Weights of a small transformer language model: width 768.
MLP neurons of a small language model. Each row is named by its layer, matrix (down: output weights) and neuron, and shows model dimensions 320-447. Each number is 128 + 24 x the weight over its row's rms, rounded and kept within 0 to 255. A neuron's up and down rows have the sign that makes its largest values positive.
A block is one neuron, or neurons of one layer that tend to fire together. After each block is what it responds to, as a language model described it from the Wikipedia text at the highest values.

L5.down276 [140 121 115 117 141 128 147 148 127 165 129 119 148  89  54  98 168 128 128 124 130 125 152 152 111 145 102 123 142 144 118 130 105 122 131 139 151 128 150  99 157 137 124 117  78 136 164 181 120 169 125 153 170 151 149 127 148  97 145 105 108 134 109 103 103 151 140 101 123  84 142 163 112 133  98 180 134 142 110 113 169 120 103 168  91 111 162 149 125 124 135 124 127 129 115 102 152 125 104 126 167  90 119 136 100 127  99 171 145  66  97  85 145 124 120 110 136 154 111 130 108 132  91 109  61 120 125 108]
Description: End of date phrases. Fires on the final digit of a year or date, or the comma or period closing a clause that ends in an in/until/under phrase, e.g. "in 1829,", "until 2020", "under Diocletian.".

L4.down568 [186 134 136  90 122 146 131 155 106 148 170 128 141 148  95  93 102 165  96 118 159 134 111 114 135 162 120 142 124 156 155  97 113  90 127 148 135 120 151 151  71 169 166 104  90 135 146 110 114 125 102  86 171 123 135 174 147 189 109 147 145 152 104 104 177 100 142  98 147 142 105  69 115 153 125  93 121 104 182 119 122 147 172 127 153 154 128 127 145 107 103 196 132 111 116 121 144 126 150 109 108 119 125 151  94 139 147  62 130 164 135  65  90  99 147 119 169 140 113 143 160 158 114 119 179 111 126 135]
L4.down749 [181  93 135 128 127 142 130 126 119 136 121 105 123 151 123 145 154 127 143 116  91 149 120 124 141 143 169 126 153 123 114 108 154  86 145 108 138 142  97 129 132 108 119 118 140 114 130 124 152 115 145 154 172 137 151  61  83 163 140  80 122 103 167 165 110 184 178 164 136 117 102  97 141 129 101 129 126 129 135 132 157 125 113 183 131 149 164 177  88 139 166 132 136 119 161 152 138  95 153 129 147 102 155 124 125  93 144 130 149 119  75 121 132 150 159 102 134  90 133 165 155 117 133 135 133 151 139 105]
L4.down904 [141 117 114 142 158 104 150 139 113 142 121  79 128 115 102 127 122 158 126 114 174 123  80 146  96 129 145 110 153 173 125  92 108  98 114 138 126 106 140 166 100 125 137  93 100 153 128 142 158 169 115 165 120 136  99 146  99 140 101  98 119 169 106 174 100 126 145  72 127 122 110 131 121 139 182 131 120  87 110 108 116 110 164 121 120  84 124 109 153 171 129 149 162  87 111  90 160 150 134 132  93  89 102 145 145  99 178 104 166 119 119 116 104 126  81 112 114 118 119  93 100 123 164 139  85 149 138  89]
L4.down978 [140 137 134 123 155 134 136 171 102 123  89 121 103 153 124 113  93  84 116 149 127 124 139  89 101 159 179 119 143 110 121 135 154 118 140 191  88 113 111 126 122 150 160 108 165  98 107 124 149 129 133 162 109  99 110 114 128 162 144 107 127  97 108 111 137 138 153 118 137 169 111 106 101 148 139 180 133 149 189 116 107 118 133  98 121 110 120 118 144 131  72  94 163 116 131 139 144 145 122 156 110 117 166 156 136 154 153 107  95 153 126 129 133 144 165 129 141 148  91 106  86 162 162 125  93 103 125  72]
Description: Table and infobox headers. First word of a column header or field label in wiki tables and infoboxes, usually after a pipe or dash, such as Species, Team, Party.

L4.down118 [137  94 115 143 147 137 160 115 104 139 140 157 114 135 106 164 149 165 133 146 131 184 171  98 127 131 153 175  95 150 116 120 132 151 124 146 133  95 173  99 124 108 139  85 130 162 141 151 159 137 131 147 157 147 126  97 135 146 109 126  96 139 112 128 164 145 152 104  80 149 174 129  74 151  80 116 135 105 177 138 109 119 160 175 104 119 136 160 142 140 129 131 140 130 122 127 113 146 131 114 104 132 174 137  84 109 131 108 139 135 117 145 137 113 127  96 107 139 160  97  82 128 157 187  97 109 136 133]
L4.down457 [100 112 134 105  99 123 164  83 123 164 182 147 120 111 111  71 165 122 144 130 125 136 133 118 144 134 137  93 114 154 133  98 134 118 124 126 115 116 152 121 130 130 163 114 152 110 156 119 121 135 115 163 140 152 158 148 155 130 101 187 139 140 117 150 180 153 150 181 144 113 136 108 140 123 127 199 128  97 135 149  86 201 123  94 111 131 126  78 138 142 143 120 132 130 122 157 127 141  98 148 135 130 150 126  58 122 100 159 151  94 123 142 118 108 104 103 139 118 122 116  89 107 125 161 129 126 157 141]
L4.down621 [133 171 135 125 121 132 151 156  77 141  89 158 125 145  99 105 100 112 124 160 116 146 120 137 123 127 144 101 143  96 157 145 172 135 163 166 116 137 100 117 159 118 138 128 135 124 128 139 132 155 149  96 140 112  88 142 135 127 123 142 113 146 123 126 142 148 111 103 111 148 142 148 143 173 142 123 172 122 124 156 117 143 117 137 132 101 127 132 106 116 124 128 159 106 122 136 108 130 123 131 130  98 135 110  80 167 119 106 140 132 137 122 129 137 139  97 159 104 164 193 133 167 101 131 106 102 123 159]
L4.down816 [129 162 115 131 160 159  99 109  99 120 118 175  99 151 146 120 124 107 149 141 124 153 116 134  83 153 151 116 105 100  94 136 134 127 119 150 133 165 113 134 149 159 141  98 189 121 141 131  92 128 129 126 104 119 158 121 117 127 100 100 150 116 140 126 121 131 135 139 119 171 131 145 133 101 116 125 120 109 136 100 155 141 129 147 107  83  86  83  86 117 130 172 125 152 141 105 117 164 115 175 137 137 194 151 104 134 138 116 155 149  96 138 124 139 112 126 107  98 159 134 140 138 111 131 113  66 160 124]
Description: Narrative predicate continuations. Function words and verbs right after a character or subject is named in plot summaries and anecdotes, e.g. Presley sits, girl who, moves with.

L5.down51 [129 141 140 141 106 147 155 122 139 126 104 106 110 123 158 160 163  99 151 103 163  92 137 114 156 144 169  85 105 119  83 124 123 134 108 114 121 125 138 149 136 151 133 140 100 121 114 138 156 154 111 129 128  89 119 131 142 146 117 138 122 111 118 168 128 164 128 147  80 135 107 116 143 153 157 134 110 142 133  93 140 144 138  74 139 109 126 113 133 134 106 159 121  97 142 145 132 122 150 128 108  97 165 113 129  80 133 133  89 105 181 152 150 135 174  94 156 116 158 128 126 108  81  54  96  91 119  93]
Description: Table headers and digits. Header words in wiki tables and infobox fields (No., Ref., Country, Peak, %, Place) and digits inside numeric table cells or stat lists, plus a few prose verbs like made.

L4.down203 [118 164 108 108 130 121 155 159 113 105 147 123 148 125 114 116  94 171 130 182 132 141 109  86  85 101 131 144 145 118  87 144 105 170  73 134 104 125 113  77 111 116 138 166 130 157 127 123 167 113 114 107 141 169 144 115 120 151 109 109  94 144  98 137 134 105 135  86 120 118 152 112 119 133 116 102 119 205 105 146 114 158 155  99  90 126  89  80 151 129 177 165 115 113 158 147 153  96 120 138 107 122 113 100 124  86 162  83 124 131  88 122 128 161 140 102 174 125 104 148 115 143 118 152 142 120 137 128]
L4.down260 [153 157 123  96 165  82 128 129  78 147 114 130 134 126 200 152 104 123 152 142  94 134 135 118  98 149 117 167 122 100 123  70 146 171 103 140 125  72 123 118 143 154 131 109 151 124 105 109 112  87 133 102 125 102  72 135  99 124  69 156 153  89  96 122 113 108 150 128 171  99 115 138 125 149 125 155 104  95 144 126 147 172 129 111 118 169 102 162 132 142 114 133 143 136  86  94 117 105 136 152  94 142 150 120 110 117 124  96 148 130 112 135  87 169 130 144 173 121 115 121 160 135 135 121 109 132 166 141]
L4.down319 [117 158 114 143 187 136 143 128  96 130 167 118 124 144 134 146 137 196 143 170 100 141 129  86 156 167 129 122 176 125 142 133 151 147 121 142 115 162  99 151 115  86 135 116 113 158 130 145  99 136 109 111 127 103 127 127 125 126 122 107 103 121 108 130 120 150  85 136 119 122 132 122 133 100 125 123 103 148 139 130 102 132 157 153 146  83 126  88 151 156 154 107 139 149  81 118 102 163 109 169 144  91 155 132  33 121 115 152 136 117 115 133 144 133 156 169 128 119 167 103 135 132 137 128 124  88 168 148]
L4.down445 [125 110 114 134 144 157 182 139 148 154 116 153 107 106 141 142 142 137 122 111 142 157 160 107 107 145 110 113 173 141  91 128 128 149 124 116  98 120 125  99 114 162 147 156 122 145 118 125 111 108 133  63 129 106 126 132 146 104 113 126 179 124 100 144 124 151 103 108 115 121 138 135 142 116 118 141 133 114 160 122 126 134 147  94 131 126 122  87 135 151 125 101 127  93 129 165 145 145 134 122 143 166 143  99 121 142 129 120 119 109 125 128 124  90 126 130 126 149 102 138 153 100 126 118 125 150 140  91]
Description: Misfortune and disruption nouns. Nouns or adjectives completing phrases like "suffered a" or "due to", such as stroke, injury, illness, cancellation, fire; weaker on digits in tables and dates.

L2.down522 [100  95 128  83 113 134 128 151  89 130  99  77 137 107 151 157 141 136  97 142 154 133 140 169 151 138  87 136 131 100 119 129 155 130 140  91 124 148 109 103  80 120 152 143 130 144 129 174 134 103 144 170 121 136 139 172 170 142 112 141 142 136 157 140 164  97 125 112 167  79 108  93 172 124 148 101 124 148 123 138 163 111 122 152 130 134 147 154 124 155 148 172 103 116 107 130  84 101  99 116 154 150 165 129 131  90 125 191  99 173 188 158 144 165 133 153 130 117 137  98 148  95 125 138 124 134 135 130]
L2.down528 [192  96 151 121 124 137 153 110  77 157  72 111 143  73 155 113 133 123  84 104 117 118 115 106  81 134 150 141 101  88  96 173 121 133 115 154  85 137 145 115 119 123 155 182  73 135 116 120 105 148 107 124 127 133 122 124 110 165 104 102 120 113 126 143 127 116 133 154 119 117 149  83 164 151 149 150 115 148 104 181 128 142 144 123 110 204 177 137 134 128 118 111 142 123 135 122 154 164 119 162 152 102 130  97 126 138 115 160 128 178 161 126  88 137 130 101 192 145 115 147 110 126 121 172 134 141 138 158]
L2.down715 [ 95 115 107 127 128  95 128 106 130 124 108  94 155 126 126 135 138  81 132 158 109 165 141 121 166 158 135 132 144  96 136  99 131 122 144 121 117 148 115 113 140 167 156 111 125 119 131 128 161 106 137  98 152 158 112 129 127 117 154 135 149 143 160 154 133 140 127 140 140 104 136 113 203  76 136 136 103 155 144 135 124 148 121 153 106 136 124 153 117 154 170 176  57 118 147 164 111 113 113 147 129 130 165 167 178  86 130 137 142 117 130 181 173 134 117 150 156 137 126 125  86 166 132 116 114 172 144 147]
L2.down915 [138 147  67 127 106 107 119 133 143 127 134 135 157 141  96 149 149 116 145 144 139 126 116 147 124 143 128  88  88 188  90 144 108 139 119 152 183 116 172 116 138 127 114 104  84 139 135 149 162 119 118 119 140 138 162 129 132 132 109 171 128  98 151 141  53 116 140 149 147 140 120 143 121 138 128  97 139 153 108 103  76 148 108 163 170 128 122 125 149 164 117 153 166 140 127 143  89 123 133 138 124 171 151 139 134 134  85  99 144 157 133 121 122 109 114  92 108 105 143 120 106 110 149 145 127 155 123 146]
Description: Coordinating "and" after modifiers. Fires on "and", "&" or a comma that joins a first modifier or name word to a second, as in comfortable and privileged, Flora and Fauna, Game & Watch.

L5.down223 [122 154 159 114 118  91 106 142 126 128 152 171 109 146 129 111 148 139  88  98 130 130 103 101 134 142 103 165 111 158 112 154 141 155 124 109 151 105  92 117 113  95  64 143 138 125 102 124 122 126 166 100 159 145 136 134 103 121 132 127 144 149 108 116 103 142 139 121 138 152 155 112 139 137 114 150 150  73 141 139 130 118 112 134 144 166 147 135 105 169 188 170 111 125  97 154 154 136 123  94 113 123 114 143 152 108 155 142 168  78 155 140 124  93 118  99 148 102 122 141  79 157 165 151 116 143 150 149]
Description: Injury and "Middle" names. Medical-harm contexts such as COVID-19's "9", "a" after suffered, ruptured, crippled, chronic; also "Middle"/"Mid" opening names like Middle Tennessee, Middle Ages.

L2.down177 [149 158 135 176 121 105 183 153 131 166 194 142 159 113 113 147 104 140 154 142  97 125  81 105 107 126 170 111 102 169 141 156 141 140 147 125 137 126 161 140 143 121 118 116 113 161 140 108 123 136 118 146 103 165 138 142 113 114  95 103 129 118 117 137  91 147 139  88 137 172  72 134 151  92 143 159 146 115 117 131 156 137 111 144  98 126 139 124 110 169 112 135 121 135 118 117 101 129 132 115  96 138  82 146 130 148 113 115 141 134 116 109 134 143  77 140 105 125 104  83  85 100 125 163 159 144 116 147]
L2.down178 [ 87 112  90 162 141 168 189 149 128 131 107 145 131 104  91 159 161 159 127 137 184  90 148  84 111 123  97 147 119 162 169 126 159 137 138 160 106 106 153 107 155 116 130 133 124 141 157 150 118 162 135 130 133 113 124 146 136 158 154  66 164 163 145 166  80 140 147 136 188 149 137  94 112 114 148 158 128 129 172 115 129 134  78 123 162 126 186 140 127 131 155 147 156 142  96 119 138 129 127 115 194 154 120 131 196 131 152 102 132 162 189 140 126  99 129 133 124 124 156  91 119 103 122 112 155 138 168 130]
L2.down457 [134 149 161 148 126 119 157 130 140 160 113  94 135 187 161 121  99 117 115 130 111 117 114 112 123 147 106 183 107 135 147 109 146 101 153 115 153 115 140 172 133 103  88 132  93 141 132 133 159 146 112 121 106 190 123 124 104 162 104 168 100 120 132 131 126 107 139 134 117 176  96 144 158 109 130 121 126  97 118 132 145  97 160 157 112 187 131 132 118 110  62 148 125 134 136 169 108 117 166 105  95 163 129 142  82 136 156 116 111 132 153 109 152 109 124 135 149 129 134 104 123 143 143 134 129 112 163 118]
L2.down933 [ 77 143 120 136 119 138 156 143 117 128 140 152 114 181  75 188 130 129 131 141 136  81 192  76 118 108 127 116  98 157 127 122 143 132  97 134 102  81 121 131 125 102  91 141  93 133 148 129 115 140 129 151 183 126 152 140 126  99 118 137 144 135  95 110 144 124 125  85 135 165 124 156 106 103 125 174  98 115 118 119 192 110 112 157 113 146 145 101 136 125 142 141  94 114 142 120 127  99 130 178 149 114 115 161 142  94  90 141 121 153 139 137 171 132  97 152 123 155 122 123 101 121 161 135 160 110 154 120]
Description: Epistemic status words. Nouns and passive participles about knowledge, belief or claims, usually after is/was/the, such as unknown, said, disputed, doubt, evidence, reported.

L2.down291 [158 143 108 169 133 112 144 178 123 185 108 134 130 128 124 130 157 140 104 143 151 126 113 125 136 133 139  98 128 164 129 142 156 118 153 183 136 112 114 172 140 116 159  92 147 117 137 134 128  97 113 198 149 119 169 149  78 160  98 143 133 164 131 144  91  99 113 130 157 125 115 122 137 148 100 125 119 163 128 115 177  84 107 134 147 171 122 119 124 117 100 102 126 132 158 137 107 103 119 125 144 112 132 117 156 151 112  95 129 122 128 124 133 115  87 143 169  94 114 131 139 139 123 159 148 129 122 125]
L2.down372 [ 79 107 115 108  52 109 107 114 168 128 162 165 137 141 154 124 169 155 114 142 107 148 112 120 126  87 157 163 125 136 107  94 131 101  94 127 130 134 115 158 130  99 168 128 119 169 133 127  84 103 161 127 150 114  82 126 122 187  96 107 166 124 108 118 106 147 103 123 142 117  90 129 119 135 111 162 120  96 129 146 120 162 119 128 127  80 121 131 156 142 117 109 170 132 116 125 168 141 129 125 147 142 100 127 155 123 168 151  93 142 132 128 146 123  99 108 150 148 139 164 133  89  81 128 122 109 107 122]
L2.down433 [104 146 155 113 136 121 112 108 113 175 183 106 155 111 127 139 125 146  89 127  99 180 114 123 166 123 136 162  85 106 144 110 165 133  67 247 152 121 135 140  87 146 140 101 123 142 117 109 140 115 119 121 115 139 170 141 164 177 164 162 130 110 105 147  94 132 148 133 121 122 139 115 128 138  87 102 114  90 105 120 148 121 159 140 121 114  98 126 183 119 116 114 157 158 116 113  98 146 125 104 126 142 103 126 146 103 119 137  90 173 125 109 147 100 112 139 124 156 118 125 131 130 134 167  90 171 119 140]
L2.down840 [168 116 142 120 134 137 115 149 115 175 142 136 135 143 140 100 138 130 146 180 109 155 164 131 101 106 118 124 152 116 128  89 146 160 105 170 123 142 176 130 162 168 144 133 159 121 117 132 136 106 148 187 138  85 152 157  78 154  95 126 145 125 143 128 122 139 136  99 134  90  94 132 141 152 154  87 128 143 128 143 150 163 135 106 142  93 141  85 126 137 179 107 154 152 120 102 112 140 154 157 159 145 133 104 150 164 151 162 162 131 107 125 179 124 127 176 145 121 106 116 157 135 110 129 119 125 149 160]
Description: Opening-sentence end punctuation. Periods, and sometimes semicolons, colons or closing quotes/brackets, that end a paragraph's or section's first sentence, e.g. "was an American educator." or "Two versions were built;".

L2.down311 [ 86 174 128 121 132 135  95  61 129 117  80 104 121 116 120 157 135 122  90  93 108 108 152 150 138 148 166 107  86 158 126 128  98 145 127 108 119 111 115 145 148 152  90 141 128 140 172 193 146 106 125 112 112 118 127 121 126 124 125  78 108 123  98 108  71 153 159  98 130 145 120 111 170 159 142 157  80 101 150 116 109 157 153 100 146 124 166 159 144 160 169 122 124 186 150 101 150 107 133 111 101 130 171 154 147 121 139 124 172 169 120 128  89 145 130 138 129 151  96 126 125 132 149 158 115 125 129 119]
L2.down551 [116 136 108 131 172 140 117  97 180 112 121 142 189 140 142 115 113 128 124 109 127  84 129 144 139 166 116 164 116 133 136 134 138 161 146 165  93  83  98 107 126 113  93 125 125  85 126 119 147 117 127 150 174 130 126 132 103 127 109  96 144 110 162 127 115 104 120 132 113 124 154  90  81 113 144 137 140 118 167 113 124 161 112 148 131  72  80 105 132  88 149  87 165 132 128 137 141 106 137 118 133 124 150 134 126 146 115 149 153 128 132 184 149 106 167 150 119 121 105  91 128 135 135 135 107 134 103 140]
L2.down868 [148  81 123 130 115 138 140 104  90 198 135 161  95 115 114  98 142 134 150 115 140  96 134 143  82 132 168 128 126 165 137  94 123 114 133  80  96 128 136 136 116 120 137 155 122 126 143 102 168 167  96 142 117 150 162 128 112 112 119  87 118 143 144 122 101 173 109 109 101 173 156 116 152 117 148 122  85 146 133 177 160 117 132 121 137 201 105 124 133 146 125 113 154 142  99 126 114 121 143 121 124 109 140 117 112 124 108 135  82 122 107 121 162 173 153 146 183 126 108 121 109 170 131 125 129 139 109 120]
L2.down902 [164 134 114 134 133 156 159 105 141 131 161 100  97 122 164 106 100 112 113 165 165 182 146 140 118 131  75 109 120 132 112 111 149 153 161 129 111 100 143 130 111 124 113 122 115 142 136 116 114 129  86  75  87 128 128 104 130 112 102  93 125 161 114  84 155  99 124 114 163 111 159  92 100 100 117 153 159 109 123 152 128 124 137  71 117 140 137 165 125  99 173 112 103 137 109 137 156 142 154 115 124 130 112 140 139 167 143 110 111 130 143 118 161  77 148 141 127 146  70 114  90 155 141  91 120  98 157 145]
Description: Infobox and table field names. Field-name words opening a bulleted infobox line or table header cell before a colon, such as Genus, Spouse, ZIP; also kinship nouns like father in biographies.

L4.down429 [169  93 158 123 140 150 129 121 153 148 116 126 123 147 110 124 106 123 109 124  99 105  98 134 110 142 159 122 162 160 119 157 139 134 140 194 144 161 160  87 109 148 108 183 163 135 150 106 154 131  88 152 117  82 179 102 150 138 118 145 140 115 166 120 164 126  96 142 151 123  91 131 147 140 102 144 132 129 109 133 145 154 136 120 138 147 137  76 125 109 129 144 115 115 147 136 105 138 114 145 117 137  96 156 129 149 127 118  91 159 111 130 184 109 130 131  99 174 157 149 110 148 103 101 107  95 120 165]
L4.down512 [122 117 162 138 128 136 115 130 170 151  88  90 145 135 147 139 144 133 145  96 111  97 139 108 109 113 174 135 117 135 151  99  75 159 107 152  59 153 139 145 112 114 118 101 131 110 136 124  97 141  68 104 125 116 149 116 182 139 125 148 107 114 156 104 137 132 145 144 119 172 179 167 133 150  94 135  95 129 160 119  98 125  84 131 105 144 104 133 139 106  78 127 126 131 155 134 112 175 128 153 110 112 109 157 159 137 156 170 145 135 118 115 138  93 170  90 126 127 119 104 136 140 113 137  77 161 132 151]
L4.down757 [117 105 113 131  85 158 123 131 102 120 158 137 110 130 112 146 141 129  87 135 103 110  93 131 118 112 122 181 158 159 127 102 133 141  86 232  83 158 140 127 101 151 147 153 106 137 147 150  89 128 141 155 154 117 110 189 127 156 123 119 105 121 143 111 151 121 131 123 159 108 122 138 147 168 111 141 114 111  87 134 116  86 125 128 118 132 124 148 158 153 156  94 128 119 122 149 113 121 150  98 153 136 125 140 176 114 132 130 142 125 132 112 137  93 105 161 149  96 107 125 115 130 102 132  85 116 129 134]
L4.down812 [123 149 169 136 164 112 135 109 154 168 152 152 124 144 140 147 105 127 128 141 113 101 102 135 130 142 122 139 156 156 127 134  80  87 168 235 133  95  85 130  94  85 136 117 128 152 127 117  73 108 120 144 122 142 123 111  80 129 134 100 143 123 116 135 156 141 138 150 104 138 164 103 114 189 152 134 146 122 107 116 162 148 139 105 144 129 137 166 142 112 115 142 133 154 145 123 108 121 144 108 122 145 109 127 114 100 136 124 146 131  97 146 125 131 130 127 134 114 156 111 130 132  82 147 103  82 122 150]
Description: Sentence-final periods. Periods closing a declarative sentence in encyclopedic prose, often after names or places (Aleppo., Ontario., Arrest.); also closing == of headings.

L2.down30 [120 132 123 120 131 161 125 121 126 146 147 118 157 132 114  94 182 164 161 130 101 121 135 129 101 173 119  88  77 119 143  89 129 131 151 121 112 100 147  89 136 141  97 122 135 115 140  96 131 117 113 120 112 125 120 119 134 153 132 136 138 135 131 173 127  99 153 158 153 141 134 108 155 108 146 110 121 140 135 160 119 136 104 162 151 112 144 152 115 191 147 144  89  94 111 155 109 161 108 123 122 141 128  94  76 140 109 174 128 103 130 159 125 152 162 160 125 110 147 150 122  97  97 136 129  86 164 177]
L2.down282 [159 100 140  92 107 117 144 130 104 121 151 129 150 156 115  97  60 159  83 130 149 124  68 144 135 154 129 113  84 120 106 149 148 107 133 170 110 134 158 132 104  95 114 171 172 159 146 117 136 155  58 146 133  94 135  83 183 133 119  92 109 138 145 103 180 117  84 115 116 106 128 115 155 148 157 107 150 128 138 120 132 168 106 130  90 145 101 140 137 115 131 113 131 126 179 145  87 150 104 162 160 102  84 138 125 129 132 108 123 162 138  95  79 143 130 107 104 121 170  83 111  97 127 100 132 113 132  97]
L2.down966 [172 142  92 124 116 131 172 121 140  94 124 112 122  96 120 127 159 134 129 138 110 134  76 148 136  98 151 117 177 150 136 134 150  98 135 188 120 113 135 129 120  87 114 121  89 146 113 125 148 130 146 135 124  89 102 128 103 111 141 137 169 192 120 150  79 136 120 109 146 136  83  74 124 131 121 142 127 119 112 160 156 138 131 125 130 143 130  95  93 160 119 154 121 113 127 139 141  81 145 141 193 159 139 168 107 146 119 133 137 155 172 107 118 150 167 156 141 140 139 112 106 113 157 158 153 135 165 142]
L2.down1006 [150 138 104 103  70 126 149  85 178 129 172 134 167  75  96 113 133 137 168 189 141 103 135 113 122 114 141 107 103 120 113 136 109 106 101  95 101 135 172 128 133 130 152 166 153 134 152 124 131 157 158 121 152 107 131  94 125 128 132 114  97 125 102 141 145  64 144 115 133 112 119 109  96  97 106 130 174 122 123 152 135 175  98 108 108 151 136 129 124 188 159 103  98 109 157 137 129 137 147 161 135 192 121 127 102 149 125 101 105 125 152 154 106 128 131 107 161 118 118 126  91  96 154 101 118 168 182 132]
Description: Relational verb or preposition. Verbs and prepositions that link a subject to the person or thing it acts on, often in plot summaries, such as kisses, befriends, deceives, opposed, nice to, competed with.

L4.down26 [144 158 140 108 103 111 162 137 149 111 132 131  58 164 110 150 134 109 119 146 125 141 149 123 154 119 133 123 136 105 172 106 142  75 127 145 144 157 107 167 148 125  99 104 135 114  93 122 148 163 134 106 155 161 143 146 119  71 107 138 101 144 141 114 137 148 142 160 135 109 168  88 120 150 130 150  86 152 134 148 120 145 112 129 138 122 125 151 127 150 124 149 137 105 145 158 109 118 148 151 123 139 106 181 119 155 125 154 184 160 159 116  98  76 130 118 136 147 121 108 135 148 108 115 166 120 149 134]
L4.down28 [122 108 110 132 137 147 108 117 145  78 112 152 161 129 112 171 143 133 122 129 132 118 134 169 112 151 130 171 108 146 153 105 169  93 167 123 105 153 161 128 101 107  89 123 152 130 110 137 152 119 150 140 104 181 125 156  98 117 121 114  92 123 120 118 136 134 171  82 122  96 160  89 149 156 100 139  81 171 118 100 106 117 134 111 115 120 114 134 135 142 178 124 121 167 132 122  84 127 111 160 164 137 114 146 191 112 130 132 124 107 167 154 115 128 118 104 134 123 134 109  99 118 140 117  76 165 117 158]
L4.down205 [158 125 154 112  87 146 161 120 104 122  96 147 126 141 123 108 109 129 107 137 144 165 138 129 121 136 103 140 151 105 172  86 174  91 143  94 133 101 134 157 116  69 132 144 129 144 124 143 134 122 160 182 173 107 118 151 121 115 177 105 116 145 135 104 119  95 172 131 142  93 130 148  89 137  94 102 143 155 160 132 135 164 132 129 130 102 123 100 160 121 155 127 151 111 173 118 135 127 105 130 136 117 128 102 184 115 117 126 139 118 169 162  99 115 102 100 150  88  85 169 117 119  98  92 157 139 119  75]
L4.down547 [126 107 142  98 150 117 156 119 117 177  95 145 120 146 131 147 181 155 112 122 124 143 142 114 131 128 128 128 152 113 121 148 114  94 144 135 117  90 138 145 140 141 145 113 130 120 129 132 132 160 100  79 132 153 122  99 162 150 187 146 145 131 135 125 132 154 141  85 140 128 145 122  97 100 119 151 178 125  85 167 152 124 140 141 136 136 128 126  53 163 134 117 150 126 119 116 117 129 115 132  96 156 172 136 124 121 119 143  73 131 138 134 123  97 139 171 135  97 131 146 136 115 139 133 151 131 125  92]
Description: Inner words of names. Connecting words inside multi-word proper names of institutions, degrees, events and places, such as and, of, & in Bachelor of Arts, Parks and Recreation, Music & Arts Festival.

L5.down797 [165  84  84  76 130 156 134 121 152 110 157 123 128 134 163 152 137 134 165 147 121 161 155 150 162 172 101 145 159 133 147 141 162 118 168 214 135 137 124 172  89 125 124 113 132 116 130 120 139 142  99 135 156 129 126 128 132 126 123  87 172 145 127 111  91  73 140 114 137  95 132 152 103 128 127 106 105 124 135 114 117 103 154 107 131 122  98 137 134 121 131  99 110 139 116 101 132 133 126  92 148 151 106 127 108  87 130 121 163 116 106 137 116 127 123 114 125 131 119 119 152 154 108 106  57 146 103 146]
Description: Inside institutional proper names. Middle words of multiword names of organizations, awards, titles, and events, such as Most Valuable Player, Chief Mathematician, Montreal International Jazz Festival.

L5.down887 [101 100  93 141 116 123 150  98 110 104 181 182 148 109 103 103 146  99 151 127 114 126 107 131 158  94 136 122 137 129 107 124 147 139 112 132 101 155 154 101 103 126 151  91 105  98 135 104 122 150 181 122 137  82 102 139 139  78 113 121 118 103 116 145 152 137 125 158 128  91 127 155  87 120 166 169 135  79  95 148  98 135  95 145 125 132 140 125 163 114  79 144 121 101 174 142 117 135 133 126 135 121 119 116  68 158 126 140 140 161 101  94 143 125 155 116 157 104 110  92 108 142 137 120 122 109 137 157]
Description: Fiction and character descriptions. Mostly function words and word-piece tokens in plot summaries, character bios and filmography tables, e.g. spaces-hip, named, role as.